{"attn_scale": 0.102, "init_std_up": 0.0223, "schedule": "wsd", "batch_tokens": 32768}
MLP neurons of a small language model. Each row is named by its layer, matrix (down: output weights) and neuron, and shows model dimensions 128-255. Each number is 500 + 50 x the weight over its row's rms, rounded and kept within 0 to 999. Numbers have three digits each. A neuron's up and down rows have the sign that makes its largest values positive.
A block is one neuron, or neurons of one layer that tend to fire together. After each block is what it responds to, as a language model described it from the Wikipedia text at the highest values.

L2.down173:504467460460425496476460491538472426476449396440495475530529486630556619463444435441521465465550541504486413518531497433442564529483552416492505469540510457534462554554544512519506463484526569495487478562587562540515509415563395521515488497522553477562477537478587437461548531403476541556524520507587534500488477485379484451476506529478540525551518517530541499487505417566436544477482
L2.down253:498506468470555564438507512469439466540517569454543480496525499502453476506573536589548477453556614479485558550468487565492455495402410502550481451458519584434545543593544456439464499473551471491492457498593446442481541495516451458489479491448558488519496514579507559461502540522483526505475462467465483429496430441564490424581424515517532529438521559554432481493426533446444465470470
L2.down344:560472536485567508395525500422523393520435482464444563493514521496455466482487480527484452450454505483482482504470402487486542449499460498560533561558596569472573534423514461443353527491410461497532466513486398537554457439427508528535531539469523379511530523635487593481572481539500488484458464482500530479413501627538420443509488557511458585492496455533530445584557506532463438610533
L2.down513:556418514571496523605428427462492536467478488517391487481471393530557475474459564519505510539531483567471487515527511498517485377405437436420478470531525528441546516420517505451561544457485500464530513514508459488535527531513542581526492450473524479566646457504464506540500531496469546508481477518515443619494451528531543449466486483350461561502462411424559470470584517503508462563575
Responds to: Inner digits of numbers, especially the third digit of birth years (19·8·6) and coordinates, plus closing == of section headings and |, : separators.

L5.down83:490549440477421457527535373447513552441502481570498446553487506530444436568558438484510486528539567473385496436432541490473553409433500443497453682491479574499513478513494548462570607386473581429502409490471454554588624581504510426437539524509548596544481494537494544444485468431501542477534524468543559565445534488502598529428409489523427535522584498475431571499452463495509603509501
L5.down195:398559576514472447531503549544495530458493500587493447543495465556536594427493519562489535409485659484599539437580487566468469546547560675524497543467497468469521461582447522504490527571512481499388549586487532395521500496477513485516476507519487493498433528477466463448539510463464502509476545550536559574527483438446524543547501448435465514490489485493507557511465469497475514524549
L5.down268:461640456513398484479475485553470499497545471556458570442511511506404504480502527450545510515454524470489535506496471501535501615414523417521448521489551467489503495552446522483478660462475478526534517514482465515480570455481502384469528495574503537525438495442427501419413560469492519508542490459479531464490528510505472502507387420456530462535507468411467555422506456542497529411537
L5.down335:492702478536507524502514438406465529566455485526475523475531505507615505490438527482536562464401585577522438515485486454460445521526503543516460593595541512473495529597485479473504692465458445373476486531549455532528510531504523519495485524543448520440472467576473516523430501466512466541495457419466511430494538460536488486472457503552477450516516446527508489511462580565486504550459
L5.down427:501447475526514535453443468453616499559498471522471473488511569532416489509485583501463441458475500471529464515491542468435488506556389578416553503592556567632495655452535425518465572544517439427569453459514489586470478519593607414522532502543508464528529474483549456499492489476481513388567451612503475548509471536540464503605492527462490552437541539549495508525469499506434570527587
L5.down682:527643436495487457480501423476503487517469473523498588476549480514421516533470513488536469526453454511464494439435370590510420441431452548540493569520393544571525477474439529548517578503531555373529560526469446566547539513607459559520570452441561525518573563431549417524435522450515443355534458460521514508591516492493481496526476525484453553579490513463437469507571546497502514515420
L5.down799:516444422483507528507573390527557458451523504468433537525435466479446474488502431526594434546438451474463447473442421553597481468421501565539421489535518489644517542529476567507504578603592539540483616512501488495433470502508522538509447402582454542536512490437464475491499596522461477473448478501467459375513549504403500513466479433576500484539417512431423618439557469519547556448527
L5.down966:399558425484514520498507529580460496490429471490474527614481485508530438555472506535452460538475495470458499461491532531516531564455511480540484606521498437525544443512498486578402528523438433589534506516492379529550629504458515480496474423573494529489491479494506543498441459500450506628541380478503570582572491499483540560509547451452528439485566459372471518499592539565520514470527
Responds to: Prepositions, mostly with (also of, by), that introduce an associated person or group, such as in partnership with, signed with, owned by.

L2.down115:463451484586454507446495398504581601490430484493518553457519560526510543473530489536595521502518548489521526606558522495495471565381407557500466544457557448511514457550479591458567589487578434462558422488490407542376512512555494459527496462533433593526508458417510486517397557498495612487477454476552495505537508455556531549558502500443468429503481526470483487421517463549406539420544
L2.down122:525466464538488501466525468481593612579443450479527560541575571533519575502474537562612489541541492477529544555533457522504502502385487652524411520520494492487526426546476545480590584495535406484537503488541483569361523577563471508581542442510422544552461509402459421529424579519535601507467479582551523481543481478552514512525488510455485360522575523571514589464457492520467478419559
L2.down348:496570470496426490476515486505543518578416504469442552451466411463544495498561533524525525550466547511585534472548410441546542450434478610537431435440530454471479417528427574422543542476552503463537516518525510469422508561604445447527518495511456497555475495448413450518396508498524620491453473551528525484450596505508538569529453560396593397511538538531498535421469543581542567484524
L2.down649:540519511530443532505480460560604565558583536602578501464535504473504481502428553531614480469480471494590514583517528550485512481405473604571508524546460494429591430539499511493574633590530411404496570490526493531381516557573527371523592490536481554446471449480486403518425653592533516443463487544442489482520480477550559580505506548465524390434442563511497528513499448532477475466545
Responds to: Nouns naming a person's title, office or occupation, often right before a name or in lists and tables, such as composer, President, actress, coach.

L2.down71:485502509485532481393577541518562568504433516487465521474504489465466506439493416520446455453516559527496518512529603492461514511477568430467566442447448601458416517495448569580481433457514548510535520536664581468508505445395486525525507536514509495471429520493519554450529553571540527444455587540527485604502507509482559553482529444546456530577494538474479466446520393513428484525638
L2.down790:500493446505444523480494446548440601423572445477440489488511463551435472552503455507470497491463479593537494499460452535446484512499397574486608435503518564520461424463424459526456614467565530443512550577557624544490482503548557490411515475548611615493410562534454483617577541458525553529459642547515434491521451528496489541492447507541547448501414597508412426432482522456421440580437
L2.down885:516481424439632486517520546443497570567484494398464546418467498483527482445582492512506576587506497562468526545502419451483491517468541546472446502597507440414517497417475581470577555486540506467544573561449477547418538535475461428548527473482518513501360527479492498565514484483491548524477413501479540482522585493432393547428509485501513488432603529552614496508470484486450482444550
L2.down990:507524436532449542362494522571492587481488552520533473522426462550471532460602459421485453554557448529527469565490427540414538549519420541484478470592474443507540501447528530522421576454549470364522608417451540504435516516434583480429563464534586527540429613498440494488498514450487543649491542472528432489555415482478547430476443556521539540476452562514480447504461483410453504522444
Responds to: The space or first digit just before a number in tabular sports and stats data, dates, and scores, e.g. "January 2006", "| 0 |", "L 103–11".

L5.down254:556507548556502525478531428453555516508442566512544468464576452472434544391548535475474490515478552540438506501464495504555518508518537546637498437570505409406554505527476524513421688430462481538529534456559512459510513450452486440540515420455446488411526564511492478455542447514496538469459468530479423462512501446464528492453474535500488472447560388519551448457516439526494381473552
L5.down414:445373440507525473488518478551540547536378531547444558461525550585489563510488542482425530538510525486488562489515513443481520558433639527474511570468553462469494436405434479431541417498570478637515505465569627472460532484443482501553434484434523432538393459513475423536509563505542481597638550500447437478438470466595507508495524510399374488503380563540636460511551453489489546572504
L5.down455:469591563562493629402458458614470517573470502496592474505507429513478548559467517553527551539539440418526479455556529444518525461427486464463429484571558446505475478468418570531559510419490503559496508510551578474597489482490479509474538462513480460469524436488532450537464492467412566429512529523453441575497545465494563401496495533537586433431494485456603611515433528402535525492565
L5.down541:431576552526459566508504489497460592519415504451476499456527563520482479549487488463459460504561557470544541488466546584500474504522565464387453569522540557453461529476504443523577494574543476480494449458482574546517571473411479478496457533514537531510509510463471476452417563459543429488572536592513484456502575510422522447434458513487476500375352539388550524637551498477453519473470
L5.down697:447535366472432490532398586418458497472459471430458550525443503423423471454505516544407499458538501520556534519518420426538508551379499483494586425513493432466480550512489488431532324460434485413560577534584526497546485500469531487454468489491573481491533563447450508571485543492493468536535428576464510506565417482501526404546419480478487527518461538405538485561390533450556498532448
L5.down814:473510502544579551531505461451513473473530553500443420536473555509523510476577506426508498466532530572421637454575467520536518535460519406486472540435490452523481500523515521538560397474460473470474498541528525546462447509434591429588378518466472525489421488549419496555462516457452424559508570521443505415491493451549553512449504556456535441539437408437485478599504489531481555497542
L5.down908:536463493515441507375501491561580483423515525383510536526476505452421597481548528505461457466565541450458542512599550564471516530575499503504483497455516547455496506433539512574546524475481511533480518514528449509498392438424438624519551468423470518595456446494450541470562609499464575506568530426516465448479552435497476526494510534548553511435471503552537482421535362451509461539533
L5.down965:384541443552465545442500491581478486541444464437544547551446538475388484585482574442449473524539586485513533459482497596497528498492436521428454516552570512522415504531481407466435502465484533540549447523486543420511561453486453505528458481517549512563447526453637481460544565496408469464540518486500468540526491543528472461439518534531561455461538541452586447545545443538437515576535
Responds to: Mostly the space after a month name just before the day number in dates (April 18, May 13), plus digits inside dates and middle word pieces of foreign proper names (Figu-ero-a, Su-ce-ava).

L5.down219:613470563444554470508439530529346490433493385559518555452435451528561528469440570531538491498523504536598506538620528499505493621564486483495510556445547475410489555473492515556560507414465478550580480514500548507384453491497498521535518556494524564486410506517510512561546471478624501409511444480497482432556496493461421488541511530520543513466520487453541471519442458482483524399456
L5.down328:500583499552512484516517520413490494507457441522509559461463494521546446524508510451517506610516506426527428472528591439447471394527538514481527490478518572508523479524444510426413682473479380466517500557393577472537587501512490454536521486525493467470520493466538480418494483497533501438483488504463479566522516530539467543499544526522475438535543505591452460536432499527384484508479
L5.down479:537453484526531504447449431521433492518519576585502502473502497550451565474542578546487547400479595522502588453483533529434483464552494548522511512488523466484585596591504513453497468499583500539475553546494512513432544473514558456424556480550572517487475472597508538504503529480508516466456360428455424628438485533488461528496469483476473630451540534584480524502524472541416426458508
L5.down635:459477557485569521511556572485541438533496460494492509528615597489509501491508461520510535536500512615594486488447477534438556434486551471629505526440495447396467565543460468461548595486460529427490481536508500558476537525427368455526509523543566556493428605536535505524528509404408539533488572475513588570428550507502505436478507515656525516511463506495556476552480494533508435434391
L5.down679:400451545587429558505470498507520540469488467507479672505561511449510507483512529526378495483501483400434544479524512460463585475412572461436515578501557568438471479520474473534505551483461491537404476576513492436519523499513504471481439526464441434495581509474491503513536397545500448494581482536548471551534560368513471489523500390428542519499578587492463529594530481506554496531475
L5.down696:533466489493505475534495433558460468546469516530424487433471540484550436482461566523521473477513550408561412533573485437466493493500558454514516387466581522558551384531520528447526373497580455453532473585519526550527440472469504530456396500438478475519527536463510539486523539475533539533492521512549566575444524578483435444466480541447468460512465412542534533398534462558471530452533
L5.down810:373442507573476498589540488518546435488444495535498556527504477408491536496549371436457471464595510599490476488475633497539480415536389478452575512541459493508410475523504521527476418536518538516536393482577455448498503530499486541516519421438431490438526366483488429424466532535538563511498507524450559458552532480480524526524507485458459523466470479531460501479540507448517589521418
L5.down1003:432536540506477532509514481471479513544435541579494531475606514541466448543581552534521569490450471574528579434456593495493563456551548558463466464497526394370480503512415599522469480452532480497525511552572594393471584506384512392640474504494496530473424471470477421513487443495529585477590493468499427426563490375543496547490499502433448438462493507549541464522470474510425535461494
Responds to: Final digit of a birth year, or the comma right after a date, opening a biographical sentence or section (198'3', 2018','), plus verb particles like signed for, take place.

L4.down265:493652490495469498537504472462420506472563486420527379546442502527482472524475449471478440496472533554493515582510540496515482554367441557563535577442501454530489451457446493511444568448499496548606494582550551527447550516596460459532505445431509508458491497543484509516544548486435579482458501542425499508526504485532501501478500522535523506509534414524524396408494561547591500530542
L4.down904:536529544418460476546524541441492489549540400540464557579443553529569572529548450537528437383535481403546437513531585462491567569529534496425447457454501535428587519430505505453480541419487494478549436554428484534462460471566461450394495445490446534456511459488499395533530549511491557517434534563615476589476469603572437486408520579521521473562474569390436570433548525443459505511500
Responds to: Prepositions like with, by, for, as right after a verb or noun naming a relation, especially "signed a deal with", "played with"; also final digits of years.

L4.down250:448512545504473533455430461554454504479445569557470459548558458477493563454580583498487507553430511516489547537557464542421502553424504524407484454428570541511524425536576498437472477389479469468527491510530496469460530557479387549548519491458458526478470505480514600448463539498471407415518529557501521545478529384501545534421486481463552485547494460417555448606480438560365564495407
L4.down743:503535420578622604566556519517526504550461528478530511490502477583543522508477390523515641483573515469482516497516475521572508473430568523439507533507523521439552544526595420561504441517410464553569498562494515455415474477594454497554557552422484435599524391498535475495423519565517473506502531447483513546559465533551464460477495450499492511548496498535501455517525536491505531518594
Responds to: Spaces or first digits of day numbers right after a month name or "On", and event verbs expecting a date, such as began, started, announced.

L4.down225:442499508461448501471482558446530574485461442452408538616445490579493503517572561441577412555403541614488500452512504543454584486464458505490521507451453503517533487476468510528449422517486490450516524481400545549476622456465398416510502509574574605513502533496419532597483422491551536523507494526447495510498525484584553479552556486510483440522509526585484473485535479526563495534491
L4.down1021:506477559492531416498533538517555481524458460480426476465454471494558570531530598546534532543417494582440510482409425506463580485538512585489578572477494419524564472562573476598420476534431509487462492531545506519424590521483455458417418468503469575502441560537400475583476514514547554556482498492505525428435489466550487491442498516483484528487508482501484545538498517493454388474467
Responds to: The last digit of four-digit years in dates and ranges, such as 1945–197'2', born 157'2', until 196'6', especially closing death years.